MLP neurons of a small language model. Each row is named by its layer, matrix (gate and up: input weights) and neuron, and shows model dimensions 112-207. Each number is 128 + 32 x the weight over its row's rms, rounded and kept within 0 to 255. Numbers have three digits each. A neuron's up and down rows have the sign that makes its largest values positive.
Before each neuron's rows, "fires in" lists the words (lower case) most often at its 100 highest values on Wikipedia text that the model never trained on.

fires in: "all", "on", "for", "from", "most"
L5.gate92:087091173125116149096139158137131084112125134107106113104134174126135182092104154127134131175113121056170163187156096171131102122109105142157129078064098123105137093125122142132116131113122184106095126115102135137204144091116102128154161160136103186080142120101138156138081127200186100095
L5.up92:147097159140130080174107159150146054190099161106154173109146134091138153117115156122169192108160155151159160173117102144142163128130161163116154156055067101136175128167146135094065185136078144123144116089130139194118119083163098169155132125091101174099148137120061145108092165156069120140

fires in: "of"
L5.gate430:125076132137138160134073112105138171108132153208139106162133132100117067177123141173171151076153167166145101102133116083177096089100140117115072169117082067130183210157167150139115146102109156039114100149097140146094142067156164139116162111130115150119153182105125099084085115117148147109
L5.up430:086158110106145144142163086118141132089075131090145150116120158122093097130158118095166127133121098147147110150098121115094121087132091154107141110120112127047153170156110117133141149127135108166096144080135094117120110174075159132095080177137160146137174135165163131166088111173078169112

fires in: "for", "in", "from", "of", "into"
L5.gate914:109123100119143209136084088151110117088150121046086127107118133149102133100145099053169182084135176132156146154175153176122118055100147090144095129128161092102129138131114112165128163107077177166107104139086161102060113107087141143112172156154120109157129093116166151113150138166164104157
L5.up914:103169139090095136165110122079146142093081151115116078111141149136073178182128126143123095100106107102116178105143153126098127094134098089106159115105148067135109166136144166180115137070115132087159140146080133139104069117103108153115095144149139115142086114166128134121082063175197063155

fires in: "in", "played", "play", "of", "made"
L5.gate1656:144139145140124140120152149120143129116099182149140103139145126147113130114105156126163100129144175174034169134104073128130153152104135124122105112175141064082118150091107192131169109146129104076186110103117116035091171105172096111134121117090130139119169080153170135122140169143126126150
L5.up1656:077143132141131143106182130094163175100095153102134152153136158141159112136121131153150130091152154142017154143138145114127154156106083105120098135179140064150130177106151169189178155178190102067174087127098110122173165100093136144112150145149192154033131073126110123147120108154104056156

fires in: "from", "by", "early", "since", "late", "of"
L5.gate294:151121058110156179155121087173120094109138049150033182118118196158115108163174165130180127088116113182120102158107163182101125139103186141101125158123088088162175151067161153110144138132108127124167080138141163182096086141139121160114169150160136125143132143146140170149185188185095118130
L5.up294:127157095164135170111114172119081126142141104102093193122200127088162094091145149117089141058157139157092123162182135150092085089124119147126075109115083132114124117125154098109180125124083143178080083109106132116115108159105099105141064127143112150109165098115184138146148153159146079138

fires in: "first", "second", "last", "best", "only"
L5.gate1587:199093117109131159136115072164161164128127117172125094163166138127088169140084112124105103157136159094178136126160133101130128127118097130113101112106155132071150072137148136144133166137072144140136087138088129152089143112131112121134101162134133128145189126095089130132123172141051141139
L5.up1587:137134098128102098146132111156150082102132175055104162124157120161166145141124051169102142153119108126168110200120175174105091137148148183178141086166123106180174127149121135160115110140093095112129067046134147146107111108118172177140080145148119143118123102069062092145175103136103121138

fires in: "in", "on", "years", "at", "days"
L5.gate330:149074116134103192050099176090138142179129178118101111110129154162108122109104122132126140175148152160153130129198126112085144138125171058101116184139140170135172156173188143129186208146114145169095127164143140123152119146145060125108136095119176101153170148160071098151118166139109141096
L5.up330:115133037115118149150114126113119100175163079203143182125130168096185080165127170107148092107117167122165124137134090135149195125145160149089158088164131072118124124154114145090116139075133137124118155112124101177106119156104109097153137168075117092150153177159137123090208150116071123117

fires in: "to", "not", "on", "t", "began"
L5.gate1662:161093097076139073098184151119090137150147132105215109146153179103160076122111080129125118135126117149115083175139174159087129111179158098158127099143130163157162133170091150150169173124182083171121135121100093090144062114114133114106081102133139107138115055166116127102144108103177132077
L5.up1662:085150162140173044126130212171149141101149097124175130115140132180136146085126094159127100123160115112136121162132117126101122124194129133129139136137159073101161111136104130101158155137100200147149109133073085109168148122119102114145137140170158117176161130109112090144163073150145127111

fires in: "his", "at", "in", "during", "her"
L5.gate1117:165143053151167084098071095160130155185151126133092119122146173102137146142144077099144121167204163137143061151129118159102076150152133058149127140104129083161174118159139130145107165074140122099143118122162114080119155171197151155123163089050170117094115069154144160177137168170144121085
L5.up1117:116203110179173140106132148115111182167115131160111149080136145151088135172160134088162118116173108152116179131143043114129106123124105088117097123148161087121120191133184143180135183100129129142126101174171155032095156156125054139144121114158109146113115097164180150129134084172127143164

fires in: "a", "an", "following", "of", "was"
L5.gate59:121134113126176138091139123149090094145104103186108156168153101152113143106168074122156134148110144110101103144154093100157101093135143193141155128072149168120149177167132157121101098178098063109131166108113155072139124107141094132060148109104081180182100188155168145123188091178173083104
L5.up59:190110090116193167087169150137119149129087123158127129104127123149125051148159097163135112151131138103107109146161062101117099105137133140149115169131131157102170134094137123112115170145151096102172161142125136163139112112105051195145155125122066129145124173163185149158147171208132130112

fires in: "in", "under"
L5.gate1039:111140125131131147066103124123179203102176128114085096153132155161114171180113095163137121082109196134117231088151147120156104067125134099168115150123115143118072084147114117123142167135104117126130130059128187173071134104153184145137143096121165114089117189149185175105100118140085144132
L5.up1039:108071129188095065112107138144133116132156114160088120156060111127101168170128117089153100093069150112059132058127123070120090150135113125134145112125141116105139155092067094099137176168179143137129107125124159142133138148102129021147144117179138131120152161155148174100147145130119143122

fires in: "up", "out", "in", "down", "me"
L5.gate1110:118074085155167172122165147138112162151138156203164213218086138111152145187142092075196097134095106132159154102049136135115161111185188073164147160101100113139100185162152109142062085115151085182141098123102108103066164138100109137124161098145167134165137104115110107044132170148094096142
L5.up1110:132139137138069109135064128123128133105119113092147190124109142125124111066138143105116142110089086134149182067093150085119164139141175167129139148118148170148081091113106120038099080123206119113097092136149199148135035161153135153080134152142119149124108114159136172170160164105183112109

fires in: "to", "have", "may", "be"
L5.gate1038:136118076120145175105097097196150120172117173126090128153125181146152103104175101131122113111088107147104107097094099149135152124064085144160158107153141107134113159079095180159116146126102120178103094165133121161116077133101184163104104080101103062128149141138188175183065128070055084183
L5.up1038:081153122139070136077159076164139121172104147116071152136112145150063138153164144067158148126116156161156108127115070183166125159132138088129092101158088107145127165128097115206143142100168140114062149133108130137111090098111085160131101095132093142094134137100181188132134157116099171102

fires in: "30", "306", "31", "20", "40", "307"
L5.gate921:182154128126114122126061089112187118141109162108125143156135155105109124125091151094144183185094094121165120095123097164130128186121154124106132159178131215075094089117133120130082167107198119181124144111183137127135101147141064099133119149111134090085148161132148116106118080113125123106
L5.up921:109093091102118132143114132174113135110148120029184164179108115123105134152145152173087119143092130127131156148151068156128109108103122110102106106142109079084160153166086130094113136079120145136185113201119150148143131177105093174136085087070127143126128167162143077126165101135052190143

fires in: "in", "of", "around", "throughout", "below", "within"
L5.gate7:159124099139107128121152119104096133109133111148103148102131135144134160113124147115137106182080153049061169106170169112079093120116083156126117149144129066134138170129172104145107142093134130180106102139206138114107065113143118114153159142084145102149109202154172097097082132155141123131
L5.up7:131082075152122144110111144120111106160144133112124157119121135169063155112086119113160126138142172098118137108135206129171071136130097156125145133118116096149121149088153127182103146189118125143089148109144186080148060122154101145204152111117106118137138167149203124119123144129108147141

fires in: "29", "2009", "59", "39", "9", "1959"
L5.gate479:140147027070153151101125131165143150170171126107083159124170128118183067060128148048138139128102101131126104152162165106087110068154124191085117116134123124109122126171134127117094159116113131085137103147163090095136131104125138150142111052150195178092056133121137123179106156086142131165
L5.up479:115095025123142137153101093133069139125144199148111092154066136103129095131172166158134072082132098157180094074081115147193090187096156173090136131154102192109129123126108094104134106131100123074123133056086125079119102162093128153140096119127097093055162134126154139159104091129107112121

fires in: "one", "second", "first", "last", "other", "fourth"
L5.gate669:134132139164100158118150151163157135091115103132160137137102103164125111110103109100046115152109104115157125150125107134140045192100127169137120084160112148224125149140124146184114155110154148133127100113122135213191148140093126073131140133129147077071154133079155098145124172105134186145
L5.up669:174111111126209108144115134122096114148090068130118147092129105086070150116129102122107146164143121117172094157153126124140165127139146111127137123041149117094106092160109117157123168159067116134185134096128175138172114098188147084144106106201095110096165160150112097093099145117085139156

fires in: "of", "to", "with", "that"
L5.gate1589:165130138101098133102092116136212130125075139123139200127132114104171118119132132096182149160139100086119153201127162080192144126126083116148163113148155085135145114163134099095135149147119142136139130134139160080172143140150199142128144139066174125188152189122167123086135133103118181147
L5.up1589:118115132078128114126177139138107067107130202151141105175091111150183129130050057140100144124116124143150105092098147119160199151139156129138089130173205145078087070152113190129109111075088094086147120056096158106150156165145206145133139148115155102133073160173136127122091147116091194113

fires in: "2007", "2008", "2006", "2012", "2005", "2011"
L5.gate1705:161098133165121093155102175150105117127151081102107117190137143142121121151084149138153091126119097113154168185134173153161171120041128102072108164146161150094129131103201152102149115088151151099114063077195111132110092101136121157145153088153149174156112140153156138088160075167096103112
L5.up1705:130135122169170117091116109153101123159169163126124118131162133192092131142185043102172133122096157127128120117105133109146141063146128135145084146105053134077092100118138144151128128039138180164108195119102133113123176146158126128094132106133152114123100178069103106198213071144132168136

fires in: "the", "a", "all", "various"
L5.gate240:131116150138148132105127143101146131130084096057136128115095175160080109072057163210162148098106123093156216143086202115131102123165164143153093112104102088109144132124161119086102107071151148067132145059195142060154126164107116169101136085124117102118150153185181163161126083215169094152
L5.up240:138132124121126099127138143144133118124150106128198128140126118137126125159138122104135102133175137166163237083173197088058081093151108105111056101118152110149125102074143119173122150153128135102154180110143139136162103127111133118072138138106142117127108131137199085145175136121118178163

fires in: "to", "be", "not", "t"
L5.gate1316:171120160065167090180171126102140135072164119124151079129128087113111113093103085131085124122142157145122114136116129125118095096154150111134114109114123105128100137091110133085187131104108080105086061141080070157152059155075161195138119133130101117190218117087096149131082165163119132188
L5.up1316:105131185144191114178158128142115125066167139140093083067114116173149160123097072080149106125097148088057087090137155115134128142119147108149133137144133098180119108069079155103173157073129087083078120121138080168156095157093136182219123103096103141157165106076164135080088146160109130141

fires in: "of"
L5.gate363:071165145067114145100077132107150187134177153130159098143146151146141104182137114140125158160184158127105133135152066148106093155156125113189132102118123122129150109156087139093102094171156140107131100123183095185123105024116196144127115112082152113089144169149126131123120071104091110139
L5.up363:135076069098185176124146107126106146098139112158133178117209095112124130130151178173132147117126103120092103122140165114081125145143220156166137062113128042100130147088119107084083133167118169100100138078130115162071118080180107124083105126149071133113169159128158047083101137120131137102

fires in: "the", "in"
L5.gate1576:083132098113145127106003191138105186165104045167168175136110138128169133111116125108122093108138142179122152061117109133066146173147147174138082104145189138150145110102087155125076117125154139184065090136103160128107193161141123117151132115149113120198125068129066163085130098113104161161
L5.up1576:183141131113134137131061067104098153144120145157115160054145150124112179178156113113137142144111091135088124165130175088101210131073084182122136164112165126105114138140191142128130154132111103086116081120064119074099080164162125101173078062145128200174107134137111108112064132135132165141

fires in: "the", "for", "of", "in", "since"
L5.gate568:107151130093163156151100132129190120160108202120126078019104124130083126072124140153120114136128132101123111097074131175148162091071139094117100158125123114114126178125133114154170136118145154084109106112090078112074121111121166135099154136093105142069163117139103115118116105094178086111
L5.up568:195095090145090116100141131112118105118100072112166024170168121126114101156110123164100100073138121110126118131138149156116083123162092055138149120084168091136139053120116113168066186172108152132161097175185127154131116127129093129122160103087127140116150132138184134126190157168135107158

fires in: "of", "into", "close", "on", "in"
L5.gate862:135119122125187122152121116101128107199182151168111085077094138130099146184131133110189108138078139127087070092158172137104096120120111113088139105111123167154170104085175183198112128072040092053137104061058152115097073147145092168131109155144072127104107093135168134103122171152140120077
L5.up862:103105138075211114126118124174118131218157131138112100093009098149067149153116194103146091149128111165131053121159169125098156091081097117121137137093137201194096125072124144085123153132100131124144126069086145128114071177129080189124123156113077166142156164121089125177090148150153091115

fires in: "on", "all", "at"
L5.gate1041:163130125138123079077092084091092126127119071139145083160146158138082153173117113094135162094116223110104130106128178168056153101144114154114138138083116129144086120161161115108119152128165196134127127100195189095148100105125104156119159106098062105108116140147144084146054130129085099133
L5.up1041:164082158157136123199137097095088135210161127128116121127094137130195116076101090103097118091132134062194153148138211135136143100113137143132127139081127123136133082098155143148142121097133152152147159126150133156117140140179112144129140142166096105159167118135094120165168174094133126125

fires in: "for", "in", "of", "on", "with", "to"
L5.gate190:074138086148139124152099097119163088107147084119129152136132096124110152127123145112131102044114120171117110173104173146093164098128157129117125111144185115133144105086084132183110155170127080163130108126124184127149174096080188089115146099141157137135183060087148139107114154192109083132
L5.up190:098143116150129104079147098107121117140085143087100097173129161133128132173112122073154115105145138164122096154140135143128134094139153084138135142166130130187115139129125097152135136067128122121073131125097106228148186129083152088123167142106195143146138132151193112121133130110092117136